From a checkpoint of a small transformer trained on Wikipedia.
Size: width 384, 3 heads of 128, MLP 1024 SwiGLU, 22.2M parameters.
Architecture: rotary positions, no biases in attention or MLP, untied embeddings.
Training: a variant of Muon for these matrices, 427M tokens, 13016 steps.
MLP neurons of a small language model. Each row is named by its layer, matrix (gate and up: input weights) and neuron, and shows model dimensions 64-159. Each number is 128 + 24 x the weight over its row's rms, rounded and kept within 0 to 255. Numbers have three digits each. A neuron's up and down rows have the sign that makes its largest values positive.
After each neuron's rows, "fires on" lists the tokens most often at its 100 highest values on Wikipedia text that the model never trained on.

L2.gate598:075119124127108093108099122098110134106122100143141128130160148144109133149142122093138102098156103140118158111144136111148173170118096111168112114143170193114142142118134128145129150153110134142130128157127121166148132106125118105107132120133161106142102143097104127141132099132117147145
L2.up598:104139126164100059118125144102100137090157157168104115140159065146097123152135115080187114131129106122152104125121128123140154177112131108158111143144123140126089149157117106153172110126075094182139095106145102112116126102110167127127139136078161172122128151108145108113123114101099113126
fires on: "\n", "l", " (", "p", "9", " politician"

L4.gate411:113101099144122125138110130096114145179113161105129143099114164109073110146179143127113123155133133125097174110131132102123121107128168190141159120107120090124105124160100147162133135158128108107125156169152092147121137137144161168124127155149144176096120151147141166152114160144119135113
L4.up411:147162110074098124133129117115121129153111145111162160142117096134096142137125142113148105138140122138172117113122079118153109141121180148116099060147117179115091132074112137120135100140148143137139085151107147093124106147123128046168152080107114159140140106150090105170115149116128140145
fires on: " –", " as", " a", " |", ",", " ("

L4.gate128:127082107108120105124135105159157125133080203141140115137146119121107162142135113138120147142163144128175140141147122152146122104147137138105150143093099120112105117123136112107144132075152128120127099110144110155121163113117133149103145160108138090094124149150109149194164106151156176139
L4.up128:136074142143155131129107088123173123118132111130063126134137141153080154091164122134121084151112112123135180132130103147138146126164155087158148110072153151089195107105141138146134134127144106179132127119167140129107118116131139076152124131106080136169156145145139068092074140108149120089
fires on: "-", " at", " attended", " received", " awarded", " He"

L4.gate766:092138153143112111120117145123105132136089111140087096110135094102127117167138131161126159072146167116147107108119131127116109119129135103136112124099139114096111147095157106135143090169115174144107111101134128141143135129117124119149166107140183117142151169169088125146078149119115127124
L4.up766:119126179089163095171150139132158132142199113125102128134081120126068113096102155135117135129103134091137122075147140116109163089129137104136155137088128125100122104160119124182128159146142139142139113128053135147099125095147129098120098131147063149088116152125138124113121100110105103165
fires on: "-"

L4.gate61:089143125162128133111120131138134133113121121070117174132155086111126144135129154139130137152175094133116084067129097115093125078144105093110141110139118148107145130101118138078160085139138102125122118215113157133126087141128122110114117096108102127140123127108103151141132111128158112119
L4.up61:087134150144127128127113105119171092152117160112123128141143109092108145136103142120109124158169078140111153068119105137140140169146118129144139139072123118133109125162117176111138126118090127169121126146115106115129103147155117102079140173114131096091079133158134129155147106161114127135
fires on: "ro", "he", "p", "ay", "end"

L4.gate199:123142139120117119133144170166127090141126121086089166122118170140154140126165111154092120118097128107110122115151133145132111155092144149099110119098094119140138108134103118122165136130180128103075136092152128104123136147130177149157145122093149125117118159122127144122115118121088126094
L4.up199:105163117144142118134170123121148148106112168096117097060135166132118091188127159110154110126115104137178135119158117131119133177168138094091103117152134164077131093128126107123141145108141115095108120133115142149119152154101121151119136109135143106131104086153109144106147114125122115134
fires on: "-", " ", "d", "n"

L2.gate305:174149141094133134139143093110129086122134126140154156114141184126142147133143124079121117106117142118116151125145088143096113116154133133117128112129124153112108155132096106131149130105133139125144108158163107140116115147097131147093143128118067157118149122088147122134145116131126128108
L2.up305:161144113104090139135130119101123157131187094133163101080136095138132132118129198158094148117169158131118182105132150170129142152142138118120155119111123101102083105133094129122133110104142138159138146117115102190133114122116149163121162145103106104142176136110127090100164121170097096130
fires on: ".", "'", "s", "ch"

L4.gate885:116126117157161164116165136150144101108154132116174134157106145091156113112090137154064135107149116079112117082132116118138099120149148143136148096126142085128122138151135148142135151129111138102129130127141116145106090156096124135162141131105110154089131134172130127174077122151114117138
L4.up885:117132102144127129128124169099120150142114182137078155126126122136117126116161102108121100142106121183124106131183146143137128154176096098125127124119153120121091119108141135147142094116086138126084103118112108125156172180115134125129122132107119159122125076137156130085131132133143109114
fires on: "\n", ";", "0", " on", " |", "."

L2.gate826:103139140103123171146142159101105090110093136122107131150108155108135110145100076147091139116114107127152147141110142152166107149133126075104147150121151125120154144144117145098104141116124097120120128141111124140106137120145125167137107094068134109136130137158144134127117101099123121117
L2.up826:131113150142103115170102149152120134122092181120151138142097132073164144106162126119116103147125154179090158062122116105130097153141155128145105113149129070120140161140107102128127166121121173150114145116087134149140131108130149121121126118143133109143119106164107118153126134091178123137
fires on: "ab", "ing", "ating", " as", "aw", ":"

L4.gate431:119114149132166111147126143111159116117082097133147120116116089104092140134086142140105148094156153189123140129163109121138117133149136118123147168124123132068132152129130154145145142132146095157131167147154136134135131176112117178157143143125151181154216110090145147150130108164165132149
L4.up431:084128111108131110152118116108100108097120121101122152136111187110149122109104135159138100132131108120150179184149131161105127102178150129116151082133098144129142119161152097134137061124131143118138131097134125178123112147087163109149157094153116089096116145155121114142099137131146110140
fires on: " of", " a", " the", " |", " World"

L4.gate665:137127141122097156156138115129121158148109125112107140163110140138110104142118153119133129137146160156138145177100103136105092113119132122101210111142155118132112112125129141169115133134145160141119132104166111170137164095133131150134143150155119132123117134149148131125124125164134142094
L4.up665:147121147133156114116133132153156132143130095123111100147105112121115157145097111156121130116115103155114119097141187139146192116160148140111153142120143128112103108127171162120125113122139142148102129116138122144131166128109136118148124142113164157146098148122145146183145093154126125112
fires on: ".", " the", " &", " and", " "

L2.gate866:072174134092121124119118099130123107167146156093111153118081150137060114181154138132130081126098130145102151143114128145126127107133143151103157152135119154084130142109117179136117129119127170186126109128140097112104160141150102122136115153094172095110140122144126111106154158158127143149
L2.up866:146099146103123122120111123145125122111088154126137088149115120121085138137136144152122087091121127134168142112131117129107112116096117107135144131138164108135174096125114137157090121114106166125133130105124138136147178135141103201136137101096172097122104142185114093080157153097136138103
fires on: "is", "ig", "ol", "ul", "igg", "am"

L4.gate385:113128108130158106149134124065110091135147151156088166105111134123074124118137094145125150152111138116149157162159136115138127128135135124082166109073134133119154106092143113131141098140110181154098137109107120125112184108129187154099119098153133134125137147128122151116119147125146140125
L4.up385:093153142145115109130114122102140096132141155124165112142153121115158107120155152125176132119121128130121135141137119108159108186132157159101199111132129164113157101107128124149114133156116103133109148103099121141091138085124150115131093115094137145106162111096131153116141166142117133142
fires on: " P", "-", ".", " p", "us"

L2.gate126:128203148123122139124142161163146157125120150154101168103111142119145193131167160104091110094139113111138150093129136134123129189115132166134136070150120133113150149109126121156151099133118131100130155125132098104117123116120128136125138116096123131150112113180118142117139158124131132096
L2.up126:143165128173096131105113141108113172145151119166113115113168138137146182143099141151145106100141136141116152103115132098141089160122112133112115075122130124104124137170129156112107104139099136128098116115117145116111136161154148178147152129125106109139106100150090126127105135085119153110
fires on: "ers", "ants", "ant", "ists", "s", "ients"

L4.gate159:110098142147094157129111140167132117115113120096095131154098137128138123134086160123128124148095131162100143119092115108112127113091081135172081127118101125165128109100135145128156093106130163114164080077110166185096143144134166121134114090104113115168162169109130119162108113101112107116
L4.up159:150100127118076118166134130109164149118125136140076125131100135109152120176125120097086161120152116107139145142122135102114122149104048148105112151111117132130190118098198150128121132131141093122142148127140134154102116146114170101085150126137165116140165108118132146102093116104115114082
fires on: " in", " and", " Route", " |", " (", "-"

L4.gate761:101093132144077136111156121134143133131117122137145117162115137133115120152116151135114155144136077134145161155119160156127130130099145129101109103110136134134148101124110110103127087081133177082118076151130130176115113149127138136099179106090125107096137109151150135145132160090107102177
L4.up761:123108100097164110086109110136158154086122118122120135116149137124101127096147096139141127128111141148159100117144117105130152130070113162128134119126095155102138102124101123128198085109155129148119085106164147146124125114114118146139092168148158145100180187130096094113173124067108133095
fires on: ",", " |"

L4.gate552:131107104139211116116128092103079112142155120137133176117147161130145130113110158113101111127150151129119169183091181126117124121136153125159159123144111138080147079165117148128116111155143126127164084111145081152098120161098078148125132121099124138122110138141125092139173147130152147124
L4.up552:132155142140141116130146120114152134191130089138148133123151151113129133121177137129091138122098139094108131094139150158125150070127116138151110166163152146138097125138125086137151104149148160137130114139127100092119193117131118142102167140158135161126093106146148062134134123159112133108
fires on: " of", " about", "es", "ines", "ram", " on"

L2.gate402:111116138143158126118145150138120133165124131086164156105144120121116094120150155148085145137133170180130133120146118149154136148137158123157113087142076093089143131158125084171160141127127119148145130129134143119161136185138161152150136153126140135131122162144104111156164176118148084130
L2.up402:138134168102124142135133146107133131127122182101142112092138086096152104082160148145112150167099162136148137146128165121070121142069141095089127122112145117157127127130163142152140129112108139126110119108115175114135179087092118114142141096145158146144131115165120130105141166128146105149
fires on: "ol", "ul", "ie", " college", "he"

L2.gate452:111129140111133105165146154159121078104131178110111139155100156158164144111134138144095129142097097109128106133096146118152150107150136077185120162179133118140150080107159162137128169141123115113122139118154130115132197107137119161142110124106099108114156149099111096175157120095135130118
L2.up452:156142109138122133136144160142189097174137136147120177091139088166114117132164117180112117116110128123131144136092155121118165093143131177151104116107095121107189160154151111082123126126145103165099080147213130140107091100125129132117132155105096097138132092154143151103134094095146099130
fires on: "t", "-", "ie", "ist", ">", " reference"

L4.gate753:061107101130110148165107126140142157143129130125124147161092146170088126151101129105151172149161104155136104116165117184162144098133105126104163145190091146163089151124118119122122135178140154107118130130109116171147082136121096104124087164122106138124096099170132134153133098101135114142
L4.up753:118142131105163169137098117125088144107084119162167175133084124148191127117112111103118109133100168129143128120181114125151127094150106158090117112134109102145091105099093137152151109111089090117097156139065114138155117114174117126124080115081131187181062167117136106115109116099158150121
fires on: ";", ");", "),"

L4.gate233:173159160101139132122121114132136121101123123125163099145095117154174136090155124150114182141111084135124152107163094135095074146142129080123080130155167114103171089128126159132115157136112112141156157138157102103118112127129151091137136114150126129167123106125167119113139109139147095119
L4.up233:138148162129124141174156127168151093143145171116102066121107089128138150126187133120131161166088153122117144094136100127147127132118155140104147102123158124149118154104145139101058136124165139158133166118132141091109123111145170095158162114097093094186080088108136127125093148128144109178
fires on: "\n", " all", "ing", ":", " dec"

L4.gate348:079127149189095145139140148123152110135128125163113148127141165120107107084113122129144098136105123140088120124094094106136122092121109120140144124153112107147079112149104173122121170115160098163155160159145159146167125123121154100115130125124137130089134116126126143124110166100173126152
L4.up348:091167124132110112160154114110110136121159135126159131114080120129135130128139128097158138098134148139160134110158143120133133117098144107112100157132065121106112108136131119124137150085075084126143109144109148129123099137144132146115127122154165136142101106136135077153130118123090119092
fires on: ":", "C", " =", "|", "gen", " is"

L4.gate393:129111089143136122140123139158109143154133138156112124128142125135132141111139171152121124114143131104126121185106116093136132129115144113151103085136135119146147135160142127129152122128090116093110096135166065146144078117144153121119116128154127185131083138099162077110163124114141098162
L4.up393:115096135098080129137105126111124114142128098080153167123133123095142079149166113122168083116115114100117121108103126152157130102116128154127069112154092122170143111141129125099129122147134091132096140162162098122151146103163132095135094165108110098145113144090122096153141132089148079126
fires on: " s", " res", "S", " S", " Res", " guitar"

L2.gate892:142113174140122106119153110174153145149097143065164145110160136093135131109090141152150138143123168125155134140142135128150122094131114143146118144114114147121136118144146108149119113143139146153145107094138094138172134098137139115093107134145117096107146119099114104131162137124139147137
L2.up892:172148095107085129108144155174139128098101101127140120101110133110145116113142145091116127122083164094121129154109144104121127133116094151171143109160153124110132132164119100154142095123124170090101157125101154108117121141108130095143133096127144132094122094103147137103120117134135161138
fires on: "er", "on", " rel", "or", "us"

L4.gate689:102114171107145098097114152144139113151096096149092176138116123140129136127130139126108095128121102080167116147129103133149086089144096106129136129143107124117108117125096106152130088113114104152128165144140115165174125135132145172098131110122121147085130126099134095155142125075139147088
L4.up689:120141127153110149108141098087147137088090115134132121125143120089130132086106110073133131132129135133177095161126096131126107107128105109123157125153143155138125103108114103079155099124109082110093146110127122161091149096105149142094158111079137142126141207101093166104120109104083116100
fires on: "-", " and", "/", "'", "9", " as"

L2.gate997:096127098117137110098116125130054104117120133135149094110119149110116109140128093148132115123146159154078123133086105155147117093076106142112090125155104135149176167100150152129131138136128067167127119129105113145161122166136145121146134170106094126119126097121169123117155146110143101102
L2.up997:115120097093109075103157090121148140097124147110134095156134107115102130150122123141140122118172118195141143134135133138148126102134078096151116127102151135131125149111098134126141182171152116142143143114145113126139155134115117101107094137115128109190183079085133101144109194134125106118
fires on: "s", "'", "ts", " ===", "al"

L4.gate876:100134124162149129124121123114115131147154142133105111154102141130101128147115149130137183132107153108141110095166128166148198144149164101066091130130130115119136098143137125154162114110121155127132171158140113143151170122156113148108129134149087110142144130137131160139066097160150115118
L4.up876:057158139137123103140094089146118084125108136117166140111090145132071120099140140127164170170159134153097121131113176124105107114165152162151113118147141138140108094146148097097182138148138119137108136137110103127109100137087151118081119118145124108129134143157141091149137117127089115108
fires on: " of", " in", " to", " within", "″"

L2.gate775:148153119131113110099097099128132106092124150135112130106157122145129153114104126109117126130121152140092136139138071136099084099120132093130153118144114179114134157116120150133159112170166185156107146137109126151178151131085138166116145177179145169110136112130127102160131141107136171141
L2.up775:104138153147159120097157106144123154124129120180108150165142082132133149097114149107184150112147118133083125065130116089098080100161159126128133107125124118144099115121164134098117138147126141122105128144133097208105129095163131129136138149128099137130164153142142141107148152180174099152
fires on: ":", "-", " of", "="

L4.gate322:130144130122091165120142091148126147151128107141122130156092104126106141057145131111086145139131130135115134112106157156167118158091118122122141140121126127075084067103123139130106099105154151104136137163091139107097152110123121149094108079108150061149121114088109131157163152095129143147
L4.up322:161136074157112134149150139104150137100105152119131146136137119104142140082136128166141131107100131106166153118166146113140175136109112167099111141106118162103143103132105189110140144180145118163107117126117134122117079113152134163101159157119097151131119152158107123147128120102123108137
fires on: ",", "d", " War", " P", "ul"

L4.gate972:112097133109135111133118116123139114149098084112160155119106168146121130158144140156128109121136167173158177181115123108141090078124131147123128107148111128102135137179144187138126099134123149136121117136145119200125108126098092105150153111152166145110119138134122131121110116119133110125
L4.up972:108097107094145115143110143076107137117112158085130086109099140142155122140156084075127116108117123151136156107119121133111162095161116152118123177114130162117156145105136117124114132129087102162147152148152116169170161082127149158152128106097113095127163110133093116121159149163131149139
fires on: "\"", " (", ".", " |", " with"

L2.gate961:116138140160143129122152126129159161133129111115120175191156168168144107109154133161091127147144095109118168120137146167178127115157128123108153117165130143139153162132173152110160087136092087138136120147144123170133128130150139096127132105110172143090126170149109122108149122153141099147
L2.up961:086103130092184106095143089125089088155125110098136083154137139149173112129147114128126133120144102170137194119135115143171123142151144114169134152088128098139109155131145128092126115107089127133117122135180108119095147088121146112127113124119134127137151128136121080134145132083119115126
fires on: "y", "ou", "ro", "a", "ac", "p"

L4.gate435:105076164122147089107130130120110141143143186105140151092123169159120161101147103086132089134130120173138130137165167120119122121112129126145116112126126107117094114121152099107168154114157093088141132122130131165101131144128131097090101173178121135127122106128119151131130134079108137088
L4.up435:094087069142162114196108097115107093119150143141117107116148135146100104161131100080109145164142131104154122121118148147138127130145096122134140118140114094074112152141123100150145168121122093129122119130128092124151158144123143078130084161104105128134129117133156148131107119076106155085
fires on: " and", " to", "|", " from"

L2.gate921:145111125126118139125165153125157108128143135152120113124136136141112156153146147142085134120139165130125175155155113103139122148114158136144119117130068118160134118112119116131158110103094116087119142104144148114116099135118116167122151106120127167138108135123120120100112135104125138115
L2.up921:136109113149139119091119136097111143149148138089123097158139132115084117159110112185174117129106118129129089116099140147154140113146114124098103115138205088106130156113127103114095174135106126173141116119126083138138165147111159107139151146099130147147122128131054137137129141122148108151
fires on: "s", "he", "ub", "ore", "amed", "o"

L4.gate983:129117135137111109169100120142132166190140139114073124078099139147097159146153134182114179113149158136115093094146108137107102140112143122111193122121195144118150083141166142129111130161109151105115130135137120173087113116165120153136102106118154145151104121104148127144122085131108110080
L4.up983:104137111120161139168117105162115128128134159086102132087087091128111138138181136181123169113147123194080075133111134155096121118110136115130185124056128162149172081153130126150104114124091132124109154138148103162103103131099173128133160137165121129145116120094122122162108096133132081131
fires on: " a", " an", " in", " her", " he", " to"

L2.gate919:132145123145106100136137121122119154133150103099143137142106135152170157143098165147129128090126105098140133133137118152136119146135118168134095109106121150150151090073131136114158173156117116117124176131168150177134109130140117143150155083140108097142096154145127166100128093125138113154
L2.up919:134130133160157134123146168152142120113099088146150165122154166118161154136088152179139123120135113130119125203130090135124155144108145074165160134113112116116141112107144120121117137142105153165154168122122125139121147159136127187154102115149118134124125137128155113120166146085161125089
fires on: ":", "9", "8", " ceremony", "0", " Museum"

L2.gate315:107126091167115114080130104145103144129115140140119126164113108130143156189145117122129111132185100145101136149080159098126099175136118107120098161133135168135109125126151118144131157129095135123148163156119120122131104159168108168164149119162124129126132111115110131145150099079116160117
L2.up315:089138154152123120132116082115136170101105148133086126115156159074102163138126125119103176147123124146125150094115145125095129133098130137140141164137138163123118121163160125140118157126102071100135132126076166139163134117129106130157154116109150123158147119147131136183128148124113109134
fires on: "\n", " (", "'", "2", "on"

L4.gate765:161121165143086094161129158211122152111153156120113140135119051133120112159121132119112126145124088120104100134137122130139146082136152127159132127112099129146134153151107110166106121111144155152119113138137122178114131143125143140125142153122119116121144099109143132121084167171093108116
L4.up765:120127116122155113168119139112096126126118119112177104128170119148131110162118129166131122088149122170189085143136156144155144135153115093113128115113112170107118110146115128140123096198124108157154110106154119151129134100114123129131158109163185180141107156128139128140117124176143127153
fires on: " and", " for", " of", ",", " &"

L2.gate167:127137154104121192115190152107132123145097121148126131158168174141080137153168140162077124143127097106139107117115096115118132143143142071105108135114112105139158136161150080121112139104132104064135120174178087159125123120124109129133151128128125137121116147135132132133150130130144121096
L2.up167:132115128144093111132109081123122135067134186118124156114164107122136063138134151131116154132135111087152074136103172114116119117090136155142157180158135140150114156159141099124127132094098103124111093132107167130173132126153134151131095100170139152143186113120093130139079138127153145114
fires on: "'", "al", "ar", "’", "ear", " UTC"

L2.gate526:079113116091094128071150133109139087147113146123060163149136143107142157162057125094130141117151096131123112138126124102134161108155120158092079128111129143154124136119131155115121107140103172146161087100151132133111133150126153111143132120116138128140174143138144113158134135101117147114
L2.up526:111138119108113083108141166138130178135091166173080123119132116134132138181085133135145133121133125112138105134142152143143151086134118130143119112121138144138143140140118130136094150111125111167140116174145111143135157162081156127174104164164132094109132113155134153156134131148118179153
fires on: "-", "p", "–", " and", "m", " &"

L2.gate188:133140133097109136151128105176113073180083119125136117141152121140130114143133133155149139146087122106124122097108113145116099143178139139121102125149097107090120161117144103138108167115102144130118122154149126145112107142114120101115120104135100122091162131093125098175100098072131093108
L2.up188:151128097146087096092129134125115155072170109108136133143120118104161171092139117115121098127175107109126139164112184121179104072101135125138143148131173138153129104130112121128177125147150139139117140130098127133098123144151110155146114128128134129138126104092128142125150174119110154121
fires on: "'", "on"

L2.gate765:120084066112110164146128149145109130130186133130170109097121125121125109107107169125153130157151146128132125130165055158132147150072130106114097161134124152114160144162136116156179110161092142131131157121174171153121133128132092124131128120117153094142099095139135129119154120108151100121
L2.up765:151110140131114125066109161123118164101145160090130152098108121138135116129077127148114159127098108087094123151101140096117146093113115147124110149141108154118083089087132121081174073144109102128126150150128142080102071092146150141122146142098174137117146193124160093120111116066115102116
fires on: " |", "ell"

L2.gate596:114074165165158103183157097079120137127133109099099211096098108116106148105123110096092113140167127155133155156115133119082121168116062123123137139154107165112123140125137095119119154101156153131100110152123147156129132123120146110149142107083119093068147073099128057130150168163170146121
L2.up596:101114150146126185122150085159167138145131142096138127134150142145116117130115152132055133105172098114146169152113068075152127160110094129104153118122120158129146143128185089132111139098109120144152120099129130139109162131146160088155138130112118105126114148101136172136138141137145129110
fires on: "ing", ".", "in", "end", "and", "ide"

L4.gate16:109170155148172104144136133092172124092100124190152144128113092142121124115140150150132131117159138154093092074156154145135082127111194113117135142100122128100124132143155150116175147177115110163158108156146162124131125132129109152119102132102172145119145142085126120184117133121138122092
L4.up16:131122169103140142156134102116185139148098122157120128107108102160121137146131123119099190128128142135100151139125164103108121145112093109085148136119099124184142140173139113146084129140093091120144105114097174134135142095133100166144154111112134104154147128114131142177108108096130124117
fires on: "-", "r", "d", "ap", "ar", "ast"

L2.gate499:078125121111175143090117109118169132155117133136117130109120160134090140141147085108166157133116096083124131146130059147141097122141133120148137150128104165105143156153100135126100076152111116146128135143130137184150127108138091131131113102106100107192121127095145115128117106107114160122
L2.up499:115130147158102120110134102151163103117101128093132147121128127134075086123156131141101149144128146093118142134157149119172134117108130092134169124100102096121172121103151118128098125089087066109116143124119149167095167123103148083144142076125140123083128145095128124204096103112151138136
fires on: "end", "ing", "f", " gave", "ind", "on"

L4.gate553:106140125141111104168111123130123118132137153121138131141131115132156153135124126141119151162127079161136114110159133114123186156118100122116106137115095168160149120137121113089189113128121104127136086142103123117077082139181117117150089097115130126147135093095132080140143119141110145126
L4.up553:116110098140141122122125129121126138192146167107198114115078193127112076091104127160182096094154132120132097124148115127088146123153105143112142120140134145089136119121143182133145113141096136117140122092145128158140092105120109150133157078127145127127133184172120143116105117117164133139
fires on: ",", "),", ")", " and"

L4.gate422:181101101141151131113121198177112123154166137137123161093106132124132136093149113166120092128070116155127129124187091117181168116156126123104143125128139101126151137136145152147123173095137145122133119140123129124135143131146119099110123135141157131147098149145129115110110064129134128107
L4.up422:126130117159174136166107127127082134180117127102116140147157125134165152117056127116113174166122168115131167131136094155140136119124144114130124114131134107117143161154121114089129120106117126134115114113173118100141145160124083157114127148116083119092086114122133109093101118158169115124
fires on: " of", " from", " to", " under"

L4.gate745:119129123101137150126132124149123085150105107135096097127119111136146157145117188164122092155147113143119151097118135098113136119116095084122114123137122114116136121136115144091114147109126119137119092112158103142171169121112109136130071104136156156106113140124136132164113091115142081102
L4.up745:152109155078139126144130122104110124149118155171160131127144110164112161133109121158118087110133118124111149088124094098123100166139087131127071108130155164119140137112148163119128138129139138128142076147116124107141190120130113102116126108140175147171136153190152152129127132137117120118
fires on: " |", ",", " (", ":", " —", " +"

L2.gate549:124161091170118142103106141127135151106155116130128209083158152124095128114108134157138128102126107145125125133096109083114113115137114151144125104122132123110156178161161133132104109157139160150092167121126110125140097166104111125094126137095098107123091101166133145146135072119108105090
L2.up549:148141125135119121078128137144100108109125103124083157132145115135124110155087163106131139119129121150127132115148088170091107137118148158087124122099128143081134127139173126150094134137153135132120108112122087112095131129106102147122119129144100086134109107141129143130145155153116126140
fires on: "ers", "s", "ors", " students", " members"

L2.gate416:152089163092095153103113159136111173152117123116138140158075102113123140104135163126108127075116137147100151111134142123135139098096135096137144145117144170108165145151165173127155128146149139121096080129188155137116077091145129151138149114066138123143134099142126154138145119134159104153
L2.up416:150137150119096099139086139137131143138169099124143169125115161138143143179117110097143141130090121148191089119146140098167092100126158092150125122137143103134183110119123151126124112157126171138135137137128075119159116145106096126113099134160165154134131148117158143112152119113127114147
fires on: "or", "is", "ent", "o", "p"

L4.gate308:146158130100124159174123191126109168120151116107118104157127127149127122109118154126100162124142134110101134110110127157114140119128110072100161158113145106116095081142096130107093176160104079131058121127068139107142149135160096133130131149127116171100097119132136152119167109092174104127
L4.up308:107127111131120148092113162082116139128108094107122160109146092107119107143120125158108123097153083127110074117163119144108165081114093160135167110119115132138088110113119122122129125107090155132106106096145147111146126122102125127130127099113107109104077160096200130119157130109104134122
fires on: ":", "-", " the", "\n", ");", " '"

L4.gate425:133130150142106111133178163149102100131151141134108136140169110164091111136125123074090132151099117112155133091131093164158164099129141116047119125123111137101125131116115125131093173121124129086142086114144157162133170152137102132122088104114135132092125146163089148149120126068135129070
L4.up425:108111133150112109134131085102145095138154148115158132132139091143132143136123115112132129127110125107117088106100141116130128165105136123116103109099160156164155142131161144123147132097082095113111120142148096156109105098119148113102085122136124130066174088117133142172173156103153135138
fires on: "-"

L4.gate310:116088164120113154148098150111150115090124140121107136108108151161176179131132119130129166123104169165120139136140123084116149109171137107073144140191144117089128158131128147164137109149125088153116093139115094117116152130130145124090138113141124103105054135130115089124112134158118140096
L4.up310:168084187149118128165128134158097135135134127152135110097159117133141152120187106116137138159137104139136129118116164155114157161146085149131112150112137114147109149125112091114165122137088103132123143113136127156122120106140121130116195070176135132119100166163098127146120124147121109157
fires on: ".", " |", ":", "ô"

L4.gate446:204131145127174120124151104127077106112111133133137138139176138134127096158139123132150113137131122133087164187133111126127143129159157124102103105171099097113160133109118142157128110118116120116112128102107157141171143137124112161143136123089140145138076121126160146102114147167154157122
L4.up446:093143160076129138116124103107105102078090147126141129089170157151128086156090107123133090129114155091135133143137134145116127150128138128108129142140113148127093122091123098099141158139131144105114176107149082142136135150104109168112114101174103143092080135166143128136146124126111114124
fires on: " of", " ", " in", " on", "um", "n"

L2.gate687:120138155111145142117172087088145180095148162150167171133123131131150124066129127165129185139134135181113124116158078147152157132131123137113151073103119135156139113131117131140086124152106123159121131150147152129119160110149120123101134119129105145139111136146125131145116142127144118128
L2.up687:154141097166128177143130128141160113137117096102146123124130108147126161132105108123121152099140147172086113131150154133149110157162118124083140109106151143129116119125106148149122094114139134132112137106103140115107155149154124120141142174084112151164101104135162114150123141130173136130
fires on: ";", " will", " would", " may", " should"

L2.gate974:117133097148104130154104161148120129145151090106172105108150159129140113173119145142105162181116138138107171125091114124117132108125120126117173148154109177129113121145138128095095108136099095150130103186138180111118142130104075118103110122162145156117136124144121102144113101096170092114
L2.up974:091112122175113150135055113148139145093133126105160125135176159185146111182141126162096116096116145147124118149126110123139133150157127118101170094137115117146145114126124174080109112149134116143111134110137125128137129142172095160119137088162128123125098134061112086136128151109133101095
fires on: "it", "d", "est", "4", "b", "g"

L4.gate835:144105122106111156100114107136120148111105129090090141113076209144122140115099120108124122129125152174129149144148115116158150132156101126121134120158121107116159156172159128088111101162119134087153134164141138151132137137093099103068167132120114151161140162097142153143101069099182135120
L4.up835:064118138099135111126130156140135139090133166144101102167110098099108122153157136108171095118149158145137118137139123147085148099119106117119107106105149104115143178100144127145093124123129122141143148115143106166197129110154140126142185131110144149107143092176131128139113113142108135132
fires on: " as", " |", " /", " by"

L2.gate957:122104185115089172152128152101140141151156077165085185124146116100113137140126146139090145131117098103137111142136125140125120140131153093124128120134128126094142153112112122121175127151119108127131095153132126182146081148126094129157090111103102165142121149147125122094131165119151117115
L2.up957:159095165114140147075160103141129137142148133151124140092132095102103094117147124128122147114158140138153163109140136134150140114123111140151117127132137091144113118132108135113180108140112157118162108115096054157119137130116134126144147143142130141105143152094142142113129095130142103112
fires on: "-", "am", "o", "all", "im", "y"